config.toml
n_layer = 14
d_model = 256
n_head = 4
n_kv_head = 1
head_dim = 64
d_mlp = 1024
vocab_size = 2048
activation = "gelu"
norm = "layernorm"
norm_place = "pre"
norm_eps = 1e-05
positions = "rope"
rope_base = 10000.0
rope_fraction = 1.0
qk_norm = true
attn_scale = 0.135
bias = "none"
tie_embeddings = true
parallel_block = true
init = "orth"
init_std_qkv = 0.0205
init_std_o = 0.0
init_std_up = 0.0205
init_std_down = 0.0
optimizer = "muon_variant"
lr = 0.00335
lr_mult_o = 1.5
beta1 = 0.95
lr_head = 0.00726
warmup_steps = 142
schedule = "wsd"
decay_fraction = 0.303
decay_shape = "linear"
final_lr_fraction = 0.0
batch_tokens = 65536
seq_len = 768
doc_mask = true
train_tokens = 479800000
steps = 7322
dataset = "wikipedia_en"
MLP neurons of a small language model. Each row is named by its layer, matrix (up: input weights) and neuron, and shows model dimensions 128-255. Each number is 128 + 32 x the weight over its row's rms, rounded and kept within 0 to 255. Numbers have three digits each.
A block is one neuron, or neurons of one layer that tend to fire together. After each block is what it responds to, as a language model described it from the Wikipedia text at the highest values.

L2.up625:085183094175191097142107159149143130138102107124107095125146172163177172140170131108130147110090183120160134156155137136118136179159169101104084156125098175128194161134209124045103116094126121118157104116149162075126125112082077134092161140178146145161167162058208104146116152109119137132156148063128147154157084127123125081126116123171096149135103117101126116096184120093081108118110
L2.up930:130148049141155052236155195141103126081124105215156148135089179124175126117135160149132113098108169173116153122119203076167159163220129113183120123110105171085102131094124150148121122108150175120153122112171116124159132130075186117142177151141065141093096182103131126121067107115141067149107111131165151150117135075116150081131145108160108153121165152071107179110157126100092117139148
Description: Segment boundary marks. Sentence-ending periods after a proper noun or place, plus opening === / == of section headings, table pipes and list-item line breaks.

L2.up81:134095165105110172134124091142066101167094147070181138094140110172101157128102146127189164110098070144106128136132174084125094149099112071215184102177150126142155123103091129140101112161173152127097119093089091166090150161101148137151132076159160198163140146147045124156088107181112167152155158157092128167113064157131052174156136080123149190114161101138166096122133163177184174119081
L2.up562:144137105129153131168106107190129103137152146115098164123088125154154078144133151148109115149139062150087165156110141073099094171142158140120108135112115159182135123136064095131101174110118052134080067089147088105143141133142092108113069114130183169146102145167160109139126097085103135092142147105082195131091096169124143156126150172161076138148186109177104110152171129148124158099157
Description: Second piece after W/E. Fires on the second word piece after a split-off initial letter, mostly W or E, as in W-est(ern), E-ast(ern), w-ild; weaker on other mid-word fragments.

L2.up945:088118112066142149142133124101127134113109155079108160116126096109198121122089137105110164140113086083149179162098127098129163140111159129123148108111145108107146130132147126149057094121112100153140138110127095121101167167111088088205100103151077168139155190099132103161175136112165167112150119103097181147136108167148125152078090123108129202176185090174102090147193142114106082169130
L2.up978:164109111164128101165130127082121143101133165136160057156147065109138114144121139115122091107075094104147177116181146134095180089130124155170021176157109142126119091097078077129140115102142122146140133106091106097144125124094113081101176151140135171132120165139089138159149107169127122102164122151115126210122070151144098157153124169092178133179097098149118050199182116114127121167124
Description: Word piece after s. Mid-word pieces that continue a fragment ending in s or starting with S, as in Middles-ex, fles-h, nurs-es, Mes-o, se-x, and refus-ed.

L9.up82:154189092098130093189110160145137149123183124088099113106178105177131170181118068094159087097125102118140081113166086145151126093096163144190153158143123142134106171116099087127113116150147139135113155127130093105144184111066113136160195060102124108167138141125110070115146135163158121103120184121071072091092142163154088149118179225086089053171106146104180079170151144127100128105131
L9.up132:128085139157118071141125140118079108108132100139177124114095089096169149142135083126176103092112137091106080116106108052063092106162120141183104147104135115146120177122145081120128144137127147143130190054094143134147101048181104179164089160166127061084126196128049127118137136125139189171068119176138142113166161147089120119108154142150099157088145122185160116100190131170118104138124
L9.up499:118140072142117100100119156117175118111165142088138128167097096086112122115104103132069080145074158157130131103147107138128146069158136134171096141121147087160145116060120106127153137121149099119072089196153117156194164104064112091098110090165149106118112105114176163083185179086117161122135179129083112101127046111128125107118056160140082136140122094169141077103124050154085160143086
L9.up532:157106129092100118141088114119131121090111147082093122145118139155146167132186095169111142064144106109109166089141121117083146117157121111118171135098138078088183087132164119155123104116120039126172148086047110087179154147104130181162086105175143083132137158097118119066169099018144058146146114135109085143177106130092119255075142156147158070170090115109130077113104117094063149075122
L9.up567:153153150144140130120166170119046142098223085075176115182093106122168142121108098138137108154140187192113113150118141089126157110137147118160154149142120163164176178110146088064128090102098103106121121150103134158139155158078146174162111122218132132154117132125107138190078186125122107141106134179131146097099174147134096146088129149081140105147139107161138038179123151149136207124106
L9.up706:119103076128131111047103094164105112093164099115124139178091111119146130126129161073193132150123104146145109144113107093081131171117211125198154097131091112166135134171115103059128134101154130185141107147151099156126109151117119145161206112191184122149107100070074124142089138073094119126090102152116159142182100139092089111111162122116093145079092192185119109129141156138111174113146
L9.up755:068165135122124077075156102085126084150138119072108115158184136108088163118116086055092113150140117111109118102076127137132130126152132108158141205171168124124132148097153103114099112111137101144083106151092078090144158113137183176201130098168136116150090118176214120105186168111147097148140157101151122080138197171109101127106132183136125154144117103120163173171070163095158205157152
L9.up996:183112118118055056190143164141117090153096109203123125098145075172108158136155154142146143101115193116091141080088105166083186136125128132171159074181103068113143130098161112083133130154135146103129182132123058066139138079107085109149085134128105163140071133124131081145144100168158098137140107156065086171162124153099133145095161095063078111154101114126126098099174138113126104116102
Description: Narrative coordinating "and". Mostly "and" (also "or", "nor", "so") joining actions or people in plot summaries and biographies, as in "comes and rescues" or "abducting and killing"; weaker on word-ending pieces such as -hip, -ance, -ood.

L9.up113:118137139116140121140160144110153132203106095127149137166133202148110124055105117195147137108098124116113079087135134166102162172155140100134156142075140120072162151124149132143105118111089144157103091126155141100126088135115144149078092107255150152135106198123119153136120170161116142145116131201078110165082086137123105180149133115138143204133156118161107113151097082092140069145116
L9.up313:139151079139188069135144128182058149114145146179082101081101108112129147148105138150090088137092122166077160087131137161144133134113096142128111116095157131137106174171144146105141141134124084087110098122121131152135153132137121134187122112255157160129120116135156137167133137157088153130122105157161084123111164095094044142192087080189121088121122109101157092128103132125082118138068
L9.up383:124186183120130145184165030131073116126156175162119090112135116113091130091094078076148142136107080140140094121126126146048166150171150097156101103178185109128092097100131141170117177157084101075132108109130100107175166112112108140125127100155119104092128136165088097167150126175076143131151103162107173076114100160096147144127072119163063154126105173167099063126157080134152139139126
L9.up422:128115114151118123147102166093079110143148144137089109140114106131101134165137014115113159107143106087120093137119094089084115130132133122185144137137192092149108130124150155148120134119078085059136142123118145082134114103179124161182146112247145119070120168167046137110162120104160142087142049153143134110118080067131122120120068093145116165184117079097113084159151149138137117151103
L9.up454:175193140137100089120127113121183109157103095218137105152129135115123150135122117149090147094127127167136123136121184158164152130163158134153142165136125172070101141126090168128163121123124145160079092103161116136175162067116157165120140112254106105087181174135136205175124189152159134164087079131189098126067077080147106135188151146134141163158176087120170142145104166114109152191113
L9.up891:125132147102123181186128140101090118133097147116096098097131175091068070151112114118119176109091162099137069160148026098172079081080118141147116181044147102157099104104149106168110120184104120164077146121094143164168143128131097088163139174215128148135108094138075131109081110186169132166103102117131073118151136102184122170121150089129154145098148112156152128112078147106127155178106
L9.up909:062172164138208129084127110130093105081156152144076058067140163108134137146139110144090124109095118101139089159103120103121142163125119130125074167154155161166169127148130094064121163157063130108116134111116157100110150110162109123130126155228116119146114082079102086165086135209105138154097100149147117156145103123133130085181082142081172120140181084150057182097074136107159130190154
L9.up962:091128135194162131117129088220133127156088127087169161169080119104084159098106125107096121109104184125115110186186179123100145201085123138133083090096130117085132162176116169148126150143172086156125110111101185156142146090121079120153108058255102119125129114122160109140130107114161124106077054114176112110094105142177177161115189113181134104152141115110147084125054128139089117110152
Description: Sentence and paragraph ends. Sentence-final periods and paragraph breaks in Wikipedia prose, e.g. ".", ".\n\n", ")." and closing "==" heading markers, before a new sentence or section.

L9.up129:098161121161111211145132145178104163128104059111160106122107145123060167146155169119093125131106111074131144145163119139122129155102165182142134060129121169050135143106120110189084123161092126116124121091111138141142130157107117150142127130112101131129203140115115130194109149153115100166132090107135177090097111078137121141073154114140076139095130116166104077068128204172135117160115
L9.up199:089161150162141135174149098138070123205113153132137125121182142079130117171184147146093141132067111052129153117138051080144145152165186129161123154083138138185097146131136165145120160168150215111139110135120118116073123065139166124146122108147100142099143175112103154181173107122120118137137082126082144081182101138095143128047101113178101124130149117147133131146122140155137130124127
L9.up478:093119160092096151092126085183134144102165089117148090123109083123101098118158139134048115123114132060093158139081142114125181169133091155158120193137141149141117132168169159108094128134121099111141156107175174161095105122158163130176146124166168170117113107124148102115170124117173155125096058130162138138133096171090140166183123162193070122125159192160084134044086103106176164152127
L9.up600:184084106116062127158095119129100146105111089156126139105132122151122113129141096111131146140104177150133185112093186117109114164155129143140103172080089177149056170112148100141195128157146159154137132130146150104142090129115132145084136096121141165150088087078215145123084122127149131179046109080149142061154108104124109137118170175163163106128112150153067124169116123126149117057088
L9.up632:164125110171139184130119173131051150104179166124115159171195110117163174100122142160089102108111088091109148172119136115087082158145134172196053065147100094140116159082104073126125086155137099132137156154118121087096181112122133219141150148131152113171103118141100073154139140104153104070053085092112114125093120118078145109164147114119062146109135111128135083108148155126080116158109
L9.up660:167043157077113159151114087139142098158158131156148124189146138131129139121146087158093176104109068071118117115135139159074134185170195148169098103159130131099113165142109155126118110123152085155130071141120149148115158099111186182084127125072081111144076137146137151115111164130140141178123134151108111108095139119139103073111156116170087208153170138139162161074102175092147127065048
L9.up801:147101124087068209191100107140075105135120110138122156140129082099076218177122118087071121105160099130138094077133116136120100179129168105167071153103144114120121125168151108154095068097124154116170154096146100174129179102156108157152139149144163108187118121146123133061170090182101135148149122131095190090122126115127138150110109151171123167109123145148083088111104096119112061051077
L9.up885:127127160115080164112113130095117227110151080158135146154149099124096192090112099115135110141076156118146179136092103078118098128120170101151090106066106161160128115138094116109109101129135068120116124101122085122141087171110109165118181152148124165110164121129103117107106162149120121126104108035119109183158172129111090136116160164158069135105146222119097206102066174108095077124082
Description: At and st- word starts. The word "at" in phrases like at least, at that time, and word-initial "st/St" pieces such as Stage, Stoker, Constantin, standings.

L9.up85:026128141095114104157174115092110163175146100110112121149193089108117170162067128118172135114150127182108128160096131089038141120106134143124084103160118169175100119120130113087133096166124157147133182157188127134109137129164127135140132133136118110162171104169140109142088130177156170163123093123107175139142118081128122175129079117145092130121107114058139117084073138146099161131102
L9.up432:096131144111129153161182066156063146157109174145141106210119111119093141099168095103113119106097072145106159087093089150088144079120109080120083172147129151152119162113147089127158100110117122111087106163174085121091167021139071111160146127168164108120152134127165114117139114110080154135101164150214176140115145108117189216133089089167138084124183192156117112077091154105157150115127
L9.up583:152142136124173113110129142143124069188121092192154127126159148134085125125092117119169076143123119163131081125140116148147161111177125187109117105075192133175159126124145154115081110109043068101055212132141142178134135083118115097092131132128109086139174140156171119096120135152109105105106174124081152110095099130124175107134198139118129145125102100111129094150124114092183132172099
L9.up708:085197074123146080149124150104131071129175108064128127096131075153074135167141124117159118120144122168184144048080145140107073114133146145137160121227139089123123108135108147193099116115158144116069139093151137151179121174099112105154084155147142121120146065145162094120153137148116130132146091075168115130124148106134112118116105116068149153186121099137090140102088111161057143150134
L9.up771:083083106150111102122106096121163182114129104193168168178133139154108176087110111138135065112134139132074147141113180134102118124148205088091088157115067171117108155101134158136147109141042053182113157113104168125142178101138084150121176150124143140162153077114148109136116162079064134156133112167144121122094100192202096113151145075101075136110077106165110070124120134155155109158104
L9.up855:126126151110109161111213105097131094138124113109150153123131139150154086124113099043049106093118142155139165080105167153130153140159155131130160196084125124110100123135087186172112165142136177091104141114173092184197092145103045077142130073142164186100152115158188086143048136075113102168129138083147107139137125149101155074191193161117190180151087160120155088131099145137146090126090
L9.up878:134063104134128181077092111135089127156117182117127136086144153164161137081066138107127108159145164117122184086131083112083128116144051102146085123167191080144126125134152136144098139163137137123096171084159116166099157106113123109154157157151151131156198178132102136082090104082138150093116066161161167134123083135152132155123098122149156139206123112166174132106131152063159151183112
L9.up931:130078142162142093111171112145143163089155100148183087129089121123016137116148166144173076114084171092111173071122071151097119104083115119114104129121089135136127126152163107109087081115117148149114158100157093036135170111105063178172137098160127082122131191148183143087146135152111161124126091117123182138116150146092106090162094101116109114165098167126109111112075171151100125126118
Description: Compass directions in locations. Compass-direction words (south, north, west pieces) after a distance or locating verb, as in "34 km south of"; also weakly word-initial fragments like g, be, re.

L9.up159:092155161134138077120180133150123146120137151128106080186058127081067114144172096093175153103130109145131163156186078131163150146159050065118139093091147134137122120173160141099187106099101156115109126106173186120122135144130184171172155051159171172137128112085125140116079134099071160066196088131146104170120178140130067075114123125201127120094160194101122107090166137107133122119089
L9.up168:068101144108124102193140142118157106146144113116144123169184133081119141101068126166148129177152098150110152171147075180077146134085134140121153102128172138112134098083105134173105103151120179103098135171199046146152139103099118140163158115118134130070109108136108113131143181110101131121179110134127102073137149151093122148119080112187088054058158131136156108093115136136154165124079
L9.up179:099148125117125120072148150113096177107147144117148094135109132145152088082103155075112119095081117108143150145177098145043125132117109126095095108168087090156106124126130162136142129088165089178162133090124109088103150125083147103153100150120116159118118156185118171097156076160127147158107154085113051177125134088131027122062109087110115160129074137106095086117118138111132142208108
L9.up626:126094122107095101087111121157108103132092195132125066138134188139090147143098120116134136082106116134127171182157105150105162133130126146124110073115116167078132102136138112119150150161145166092142116125167102172184103161123099083150097172109147131111140190151120172129169158124112120114113079099107165137115096164131165134115142149145148113153116141135105107093191159101135149109074
L9.up727:091137104168145091120120077094100124140108182207156057136074096150112163089127159113142135129092111110149104141064137155119069128128087180104130150133132133075111143103113142137150075120104170156095139139123105159116120124121156075092175086149137110230083105146160171111115109199124129165106172126144137159109140145117114134087089131166065151158092109126175170175142129185187118136104
L9.up728:145160157113093081099179111188139115156119064136142147090177145049147148193163118113141118108129123186138156082182150070159129134161128176142137116130093150083115160140083124156106125133115124148033094147164108148151152143176116190108076116167143135100137132158163149176089118164067173098107119137149105104103117149124138093138169117135122117137168129106096142076124173121172147100101
L9.up852:187162076137118130082073145143145149195122129183110132201096119162114122135193133117151070117079125130112114157233097147166089109151128149127158161163157133135138167080161148128131087113152113150147084159129092143114056129121139131117130117120129124131137121111157139087091122115174122150081121141106106147047144179138145181170082128198117054209131121123138142166174137144145094115106
L9.up854:098097117133157104145124098165096068109095111140115121128146117103116189109119124082125134166130134148138140108198144126166142117126138164140127082181146089103165149206148119083149135118095106147119164136148179031049182131145131129111091075195167183150129106138124159102129151103138187102132110171122132199160154116126117142117081117162148077083135143130132117146172096158112122095087
Description: Clause-extending commas. Commas placed after a complete clause or noun phrase, where the sentence then continues with including, which, but, with or a list item; also numbers after colons in infobox fields.

L2.up124:136168103132130153092147100073171149095072108129157108160132065145076126126099190054092089152093110193131141090139120125133163092112139152098122142166146110138127144089154129117118098127090100161137157131158141083107142157117132132173141080169159087185182106061138141162134070125149147131122161112153156114118104139176096206129122162149165103115110143152100162162121179102114125154160
L2.up362:103154144161142173195170129172069162084157077126116088122124165203058158114113163116161106146161127163121122040081161100109061148121140138093075117175097098165132142091124149104126069156161178129170091135106140120158094085094106162152126076131140108146166132127130156154073081120138120112187123095128145087158176166124128130148121162108109114158123130130101144177087101137151102208140
Description: Early word-piece continuation. Second token of a word split after a short capitalized start like F, St, B, usually inside names, as in F-l(orida), St-., F.C.

L3.up36:097144171135129178153122112170141117135093104112183181105137153147172159155136212147145073114082148184102104047138087144097095113146141111175167090099088133056146089125130179164141157059178106132126090156187113154168072139122131127087088088161094144108143093102143152147103078129177143107128128152157147116081143141126103096149169130080135168160132086148125063117196147140096078105167
L3.up110:108142153143152172131110081137129113106138131139170142145142213129138158129077141152105079128087117094113112155127150134095160128132251127127140079161062102117113127180141149166105130084130156102120114112130170164133110117096121101059086125088076116149161150130110200175130129097136117178167158127101089170081150161110105149146141115097111139164137080059166065141151142141121125137132
L3.up289:094137145066166146113121121146092149119134104078141101122124133121116167094124115166200116131112136137098151142156126092163166103131150130166142054171142049095177143121127135128101110100094138144134139030132143074089132138097144130110140144144093184163134134100182144169087112115202142186140162128136116108115175070135188106094122144087162116150130121135151138118168124145051092107087
L3.up748:106131114197140157090091106101106092074084077097101095150130135141078187113133117130104100093183077146101148048145115134174095087134178118132157074146093150108127126116124122163109143141108184091097161041134157176160116115091116133141106144119116150129139137135080158180129166113136146127130107103230138091147151126152152139106075055105130095083190097153097098106104166127096109158113
Description: Word-final suffix completion. Final pieces that complete a word split into several tokens, mostly suffixes like -ed, -ated, -able, -ct, e.g. investig-ated, distin-ct, leas-able, also number and name endings.

L3.up545:078150122160154117081126048148159122204107154105100145185189113129128097135105075125086146102209087124100151186099105087143201152188055184138106072130165177121152154072111089147108141096125127106083089104130111117096148163112122146129144160115105117136100173151038124121110127128161120104062148099143120148174029138099135172124151089165118175148107170097153115134138104109113138119058
L3.up680:091135144098108116140127133131178121174140139143135094122174126180122071148140117071111094118159124171113119101101103147062156147100136100167115110101128116131132127129087122138107097096066107166077113163116135087092138159134040151132080160113167096139069165135087097122093115187074170090106108186145163094192096112174128161124173063156084164133144140076160099114094117104152075145084
L3.up743:091069100148121130136116163169092135135112120154135160213122135060092113149182098094124122108136127113178103131145100177220174088196099195111096122150136114068151109175133143083107140098146101081105049100123197168081087172186107105149158153135151160184119130107095126078119144069123128181154108081097135101183116123098132136146131097077148158112146153135210117175087122119170077117101
L3.up768:150124085150106094154163118154140137156129117175092130101146168107130155163178181124163177120148133144163125115139096160088111094132147141134137114169205126098159111119115057191133099214099141160087078113140156065138160125106127221177153069134209137157106100144119150121133201157103109120101136095155114120201108099110119126161140103143131116159102125105169188132089155155109143177166
Description: Word-final agent suffixes. Final subword pieces completing occupation or role nouns like art-ist, sing-er, play-er, candid-ate, voc-als, often in biographies, credit lists and tables.

L3.up139:202128133183103142170092109199132132076162067130136145118110077113084111179197123134149181107163157156226116156177123133110095140154155193161150119116111165118102121176125100119146164118126131129121103111105188058103118095098133111152106181151209160059098217111114101128114109144102129197127110166110133157126077116101105120121091147085111165179143128156117109119076155091131141147130
L3.up177:118158097113183133109167115106096135125135131096140119109160124175067140143123116163147117101197132079167160103113153106134118145150102120106127134078100158158093093162059072075097154172106112094108143148152130124127152073127123140151072124193139091140149150106154135116144093136142166153168195141126162125095076110160097106124064132061112138132096094096157131131126138112155132126088
L3.up367:134153097129098108183111104164147162092095147088147148092136098144179093164115138155167102077107103154113099141239165118214107166130077182108115070128134185121138078138119097145163065131179066153104108134166178131120148107120116175137073155092107140103112133138112148188142118101190107103143129145218117129142179145089131147085101142081144119155144103168118125043110108141149107143123
L3.up612:218072155162122161155146121205162135126081128133159088109077110189181121132093109128144125156066146040118146176174161134165161156156159157128107099120106166076141076099106078155125078123163129130165107118093151125109151163104166116148136085104163136142096135120109140157160123144153091097115100085120132118141096120075138086155193157059154190185149154123104076091114143109161132118125
Description: Prepositions and S-name pieces. Fires on phrase-opening prepositions like at, by, for, during, and on the second piece of names starting with S (S-ant-a, S-ey-chelles, S-er-gei).

L3.up264:134095105115111143131123134167180106109082147105077072063138104199151146202086192105168152144070128073144179158135105149088169152117118118081115054158145119071136146178063075103129137131165099194080126101136122140112146161107112095084155148089115140118134128085155148154125153147100147143158078074126129096133088147124119172123089081096091181105153110114143104096130151116147180119074
L3.up329:095084162115069129110088166154139159131096154143134149160144098180145125140124159150197106082077124126136113143165078186121131103108153137112150180153174114075113119136135101174093106126124122132100117124167133088135076118120092086123173142154125089120178152103123134094094110060069126154111133110144139131100140109115158169117074155170157153172150130095097036079112167136164131159078
L3.up667:117124115068133124113141135114121139125165100089177086125129078160097194114097043120129112108119167149087075195150137176182133143111166079131126102113073089167139113155112083148084090167128127103093183109074105105122098107154136165148192110171138082124188169106140167122143120101115160145111109118059133125093151138143155177149114150099101124130137136125116127171175124114137144114149
L3.up672:104149165182136169142118168124131148066110096122129167104116105110136124120096170129148086056151115049130132114117101109166161198144136113159122132118159123088133110140164156125149159199125181169046134061139121130101102148091162127088100169180130147122175196158157108096101133133102086131162185146153116146134155159100167086103123051117113094145120170136122128144117108154194113118095
Description: Word-completing suffix pieces. Final subword pieces that complete a split word, strongest for "ast" after "e" in east/eastern, also northwestern, Central, strategic, enthusiastic.

L9.up144:155143118133024160079098113110103117134047104178125113090198080148159100141126113104070101141179126137116129134142131085113133186091110063115164082142160092096166155103130093115147094114103109142108101123117076137134161109104136154148167124136134190096132093150122077095106157183150036165096155097198160061196176092116157153101131097151054148119078127110143129155122139140146182128074
L9.up156:106074153085082114136158149144065079058169088091155148131112137138121138109160156129140143088160146137167126091137181111115161114162152094113125132099095079097140146139189131146152062111118162169183103124131106150174132133115124153164096094150112102168100113123089172120065079142120093152162139115095118162104126101164115110137142102106157153135093135135189136159140192165143144141130
L9.up246:121069131146159160151180125150085144150102118132155121155141123150109124118128081080155144132127156158136199182097187102090166087118096115185136139125068099108150164144161128104150089166116109119132178108184200193167108133087127124128158156127124157167165137155120119077137117114146127122131151128127149155100192136154149132113164154169135189115170055146149129136136122159131148114109
L9.up266:130160133130086108160146095116089066164139167122117124087136175108187115133146056168103108096148116129105136125119127120159136123169179135130154127143166106127161113142101137173109153127169104134089084119156061110102109164144079114160068093101102129105185182182125087072190088181190155175114143157104089102151104154092121115192110154167148163144077117139181152194115138193082105116084
L9.up425:138165204151139125151097120139118089150085148166143122140113127092140082160190099125119108067175049064105146103108085081122174145158120112105126091133152083115113123130162116115100131165087123202166106084160095124110099089124119178091153162149128104132138137095063087089142124127141118145107084122099154111164142178130079136121146128122145156155101151033111071060180152157109122057120
L9.up557:057154109133101158176127135122099111198119139090129090157153143125129074143158077073156127109118098139183112144113097178175197163102087168145078102153150089142105110159160147150124104176121104102115122102104136125147152083119121009116118162094124132191150107109095100093117098117092081164090134090103155207157142129129126181181176135122123156119140124129124120083153133086161117152132
L9.up605:106128068109097161106186073104088119078171135166138120110080140128104167140150111138148075101112180119117115119111084116140148229168130068079129167158138055088149099171140131094128153182133179129146164170097124152106118152169090126127226121192112055124136119111081087132135109116146133175145178174135104134135169130130104150090137148159147137152103108093151106117130106099133089139095
L9.up719:111113123142084150097139119150108145107120102117131123123125114098158115170138181073127096087104113162188129078166115102138083140110159149131099077101108106063132130089157095101063135113100124112070138105140101118176110139122131116124165157070137064174131111125085147172160132176146093118123074109149144079131132094171164151128102139107122152063127076098156136109141083123169128109130
Description: Relational and role nouns. Nouns naming a part, kin relation or role, often before "of": part (also partially, party, partnership), son, brother, and -er/-ist endings like painter, singer.

L2.up50:127123081134089119102092138180180139088116086093112095125158123165116151192135173145111138181124134093086161161089154114088115114192096133132061146118135122183089054125108190105164112115113054188145139144136170093104120119107123124136120109097137136088121139073138118129163125139109151080135163161133129105124103164120138117084126153105110115144152163187129093081102144100180146128129
L2.up805:156201138142114190124155072164128105074155123104154170165170130096100129122098130164146151120142109091118092091158169148182114192136117131128136075120112145140119132099104144151150081112053170141134124136132126076119141122152158161139192146088160116146129178049109120142118083140162117119201144143171108151130132114081157136113129124080060095132174134113092128114107187074089165125080
Description: Word-internal "r" after a capital. Word pieces just after a split-off first letter, mostly "r" completing clusters like D-r., b-r-and, F-r-unze; also Dr, No, str.

L9.up41:132125124149129108142135076213134083127068080154136148155068171131078112169090089104121052120113134108164113092170119120047150209150138105151129105090130120084115114100071029125179196157143126130120143158099123113113142115168136133135156129188131181149126140085130112131199084114156118107119151128078148167119148121104128128153148112141164109063198125126096161097136115094121135112195
L9.up235:170118167109141136212139089062132149148133156137129149148172116126105129108128071078132129108128084155136094124149163105116087145183131193143139122095100142109126141127130090072184083193087155130170178126081122115147148122209141073095214115110115155140100096121129132161169150148149138154089071103113111154178133146124084130137071098124086071101142097097127107095102099137104186075092
L9.up288:134124143147078105136134071144170075099140060132137155117109088149074098125053098109126081099149113138065116106152110117120149079049163134168182191128155045190115137128152137097141141193140110130136131138186079141147107133071090094100138158215104166155080121102113099167109118176096173114125193136157085128127104128121092121091111103150158129108138125105111165091126163183097146075088
L9.up491:194149182137126098192100117118153129118154127111084079128094107108084082158077150126164073136149139137171064150130088106126125122113184114149126140100109234155137123120145131135144174165097168133076119091118133134137122168112074113133115158165136167115118164094085126179128152084144090115145086158144161157103190092159152124117117176149115106114112130137097113112087096133114143103133
L9.up542:098134115131141096130141130137104129077139144139110141117103116157094145111160082105115099111137064133114130108108132121088151167141180105159158089136170104115137113145150112108105128115121080162105193103112194106144091101183103126124167109142149131097100131087157173121142152133125178148122127097182149157084119123110113155129131119077120161111170097100138146154180141066061132192100
L9.up629:113157138126143118144163170128088192128114108095136134196111081158182121176092118166057132121164136118131150171195102068101117129119123090098092144141168160165081103146197110118144142125125066138116145083097078079012147130117150095093145134139137137136069118140173091144166151166093073128142145102139168195183127151141144166132151092098124124133134139147153111113142128087157131150126
L9.up754:156126129118127118136077085186159130157094100109129081154136143112138095103107075070159132111084071081141141163186043095129212140103180182205154117142102144144152142088185055127126093140148184110141101095161110115120163133097132134124164127138100155065064136149088127165105105069187102136091184108132136140123086154100116131134131139145100168112156144157083136140118101185151145104081
L9.up983:126177158179100175069117142075081111155069141170109161077131174097115148123107115124083100093118145104055096130142172054087133140096183136124154105164134084125108149153110185101084123102107139134123126131097153105096163164112149165088157119228136137203097136135148118118130093189122111147153120158096129154156111100062145092126072102156121154149117164141096128102140147130105069113093
Description: Passive participle endings. Final piece of past participles after was/is/been in passive clauses, often before by/to/in: caus-ed, kill-ed, encour-aged.

L3.up380:121107167112215082192145076138119096103096121173175102124059173143127126142139097149144159107088132119154142166160055124167171149113127112195171114159089064162135160124183125126101138129145084101110124166105168144130149133117123162145130073089180125194143123140161142173170098118218167113110142148149123181143126189104059098155120170106125160128079110144142108084085152162096115112134
L3.up407:078125158159146139163109138146104112119144149107135192161078119132096158096179120103153091127159104136138144112108121073148089127159115150229129138109131112139175166129154150142110114175099118136131129160105116124105175180121115156135184075133106134098124097095088099169156124128153148115129093118132106149162188161080105109172147127093083124114110152119095138158091147155094138106121
L3.up580:115112155144179065150141146061107131096147128145150171116086100152135106144108186076098123147095129126112091130125147035146136107102143127195162113070166204137149180132109089117129157113120132128078129167113091106152156158084077165123164112119111139163183159131130157136108116148160145127157059068136139110165114108127128152144146200103140084086126125155141125145119148189121183123151
L3.up671:138077149106161154109062147121151116143105157117138130159111140083136119117101064133131118110118193127149143136055138104087128125113112109160137135180126055129142159139081124084152158122136086121139109134103114125092084167124133165127073187184100148140203098109128143142148158183115196169085194147098108102093166091104131140145171114117137050184126141092152095133169086153119158093105
Description: Clause-opening boundary tokens. The comma ending an introductory date phrase (In May 2025, On 8 October), plus that, when, where, whom introducing a clause.

L2.up554:072151113142180137132165123120116149135143143061097111135100168114133092122113105133140065077063164149100147131093131091178110107127133151103109229130111162136171065161138098133212185131169121144107175083116098122095118146100129141154173155126099156124094113128135138152120098109117090110136116093132163176107080160090104119092154177166139140099153107179144119150155121130153177147145
L2.up603:107142154165089155132132117151177150072093128091143125145132134167116110143148155088157123107110178119175128175162118149129097089092125102147189173198084151163128076125102096032190222091100130111119143120131136124143151128092048127119220135165124048115135132135100119119121144142111118102158080169183101151142151130134122153153120149154143159116142099111121175136157090189136157095086
Description: Mid-word completion pieces. Word-internal pieces continuing an oddly split word, such as bel-ong, grad-u-ate, Ibra-h-im and Lilient-h-al, plus some commas after said or however.

L3.up48:123098062179110054148120161159071128108140113160120111193117115099086139180155085066166126141105136109135143214147080116115129140091118197114153129141160182108120168093138106128139149065156176173151167104150052183168154166155136112115170129151154093128151154126125119149099174206137136134165133152117078131104111140126144059095133083095120111169107087109130079141169134163102130182120
L3.up316:100156098043117139156071125114157107116140113168137133127067108134094155179174105139115128118098164162128163128136172145149144157148178152138118146162125169144078154192164150124131085111139117142156121118117075136179089133148127101092130105123182099140092092084160138121156051123175134149173162096085192140064092146103153097142077176096150123182140128188156154183147110142113086171159
L3.up403:173113121163129128189134169104088121100122116117151095104141094088112154151158110124119101091075181152162083137182054106127112139132184116153129131048198193094134212149165140131102171051112143130107110148137049147128192118151111171107129136126092135097146146020173108137148138135129181197130150143081116168137122089147131151152124118118107176120161141175120155110119192118145165133147
L3.up548:120131118122165091171128176060164116127198089165153126146137137145064136092133125139166138146167110092106154147153102092182118148093098159180131108128098110106127171100145143132086109107143113143131081086111129132179153140141150128097150114195101115174138094038164120141148123164237147144141178096182107165126100110125135138136147130075118096201147110062083122161122187116128125130144
Description: Sentence-ending periods. Sentence-final periods in prose, including period-plus-newline, period-quote and closing ").", or heading-closing == before a new sentence or section.

L3.up14:116084181112155057134155152154171138134169155151116173096115134089102175158199133122165153072164104185133125169196146150134083214162150145153113143127171149113108099129123091054087091143114097156063152073114171098175142103163150180131185170195129154087120202174163128106110071122152153142115093117138119124134177113130142089120097084168103097137149103120157150107203134135115140194144
L3.up90:093146109126116050160191109160153101072152133149086136128082127079107126127143159109162198060142080157072090086180127157140129098129108137107094140116161129112162194179162087131103127149172123130114158117154129154100145110152161124170133104134083155135153147126162123102083151086168155130098061134152149141070119116168174099140136143128074154226112163156086182109146154119146194102106
L3.up158:156140129141144057147162177134094126105152101124131142064136156145154157117150100131159121160125060143120150101176128122108146065137111106098036126105182086112138113145099109122097160089133133175125136124116115117164195117098132172095212150192094163132170115086165063157119136143156083167152164136121125134109140134129143139107105157142173211149145090154115174149137154136091147113132
L3.up196:080171114107142140139142097092187118137139163185132117132122081158158157107107109199159173097165089114168203177148137165138186146152188127084199155100135105157131115145167085159122090095134149143138133108152114123150118119162080098137159098133129130116141110057124117146140115143113167132119132151178144122157093082114172121108140137160137081069134103136202134176121162073113192111083
Description: Item-ending punctuation. Punctuation closing an item or field in lists, tables and credits, such as semicolons, commas, pipes and closing parentheses after a name or date.

L2.up213:071119061119131109077169127109121080096112175160107151114204114118143114120163076118151111118105138153074142117119100135125134075055160172136165090188143076132110133066118166112102188102088159185159146133065153116154145075089110147168104162075154127140104117153154063183142112135134124069120183132114166067129148144127101095092128138120159107119149140130101128173094157134142232140098
L2.up565:110147094133146137119105135147109129103136124189102053174114120102169139156147160108180149151088085118055128132095177090126145121085191134163129097124181116129150062124123104135098056119155107126115092081133149161116131081110148125102095150121127149134083156169181113172177089133131112148138147106062053060114177133079119122111134131131122119085057170106182134115103118119046159101142
Description: Word-completing suffix tokens. Final word-piece that completes a word split across tokens, mostly verb endings like fail-ed, form-ed, reas-ons, invit-es, foot-age.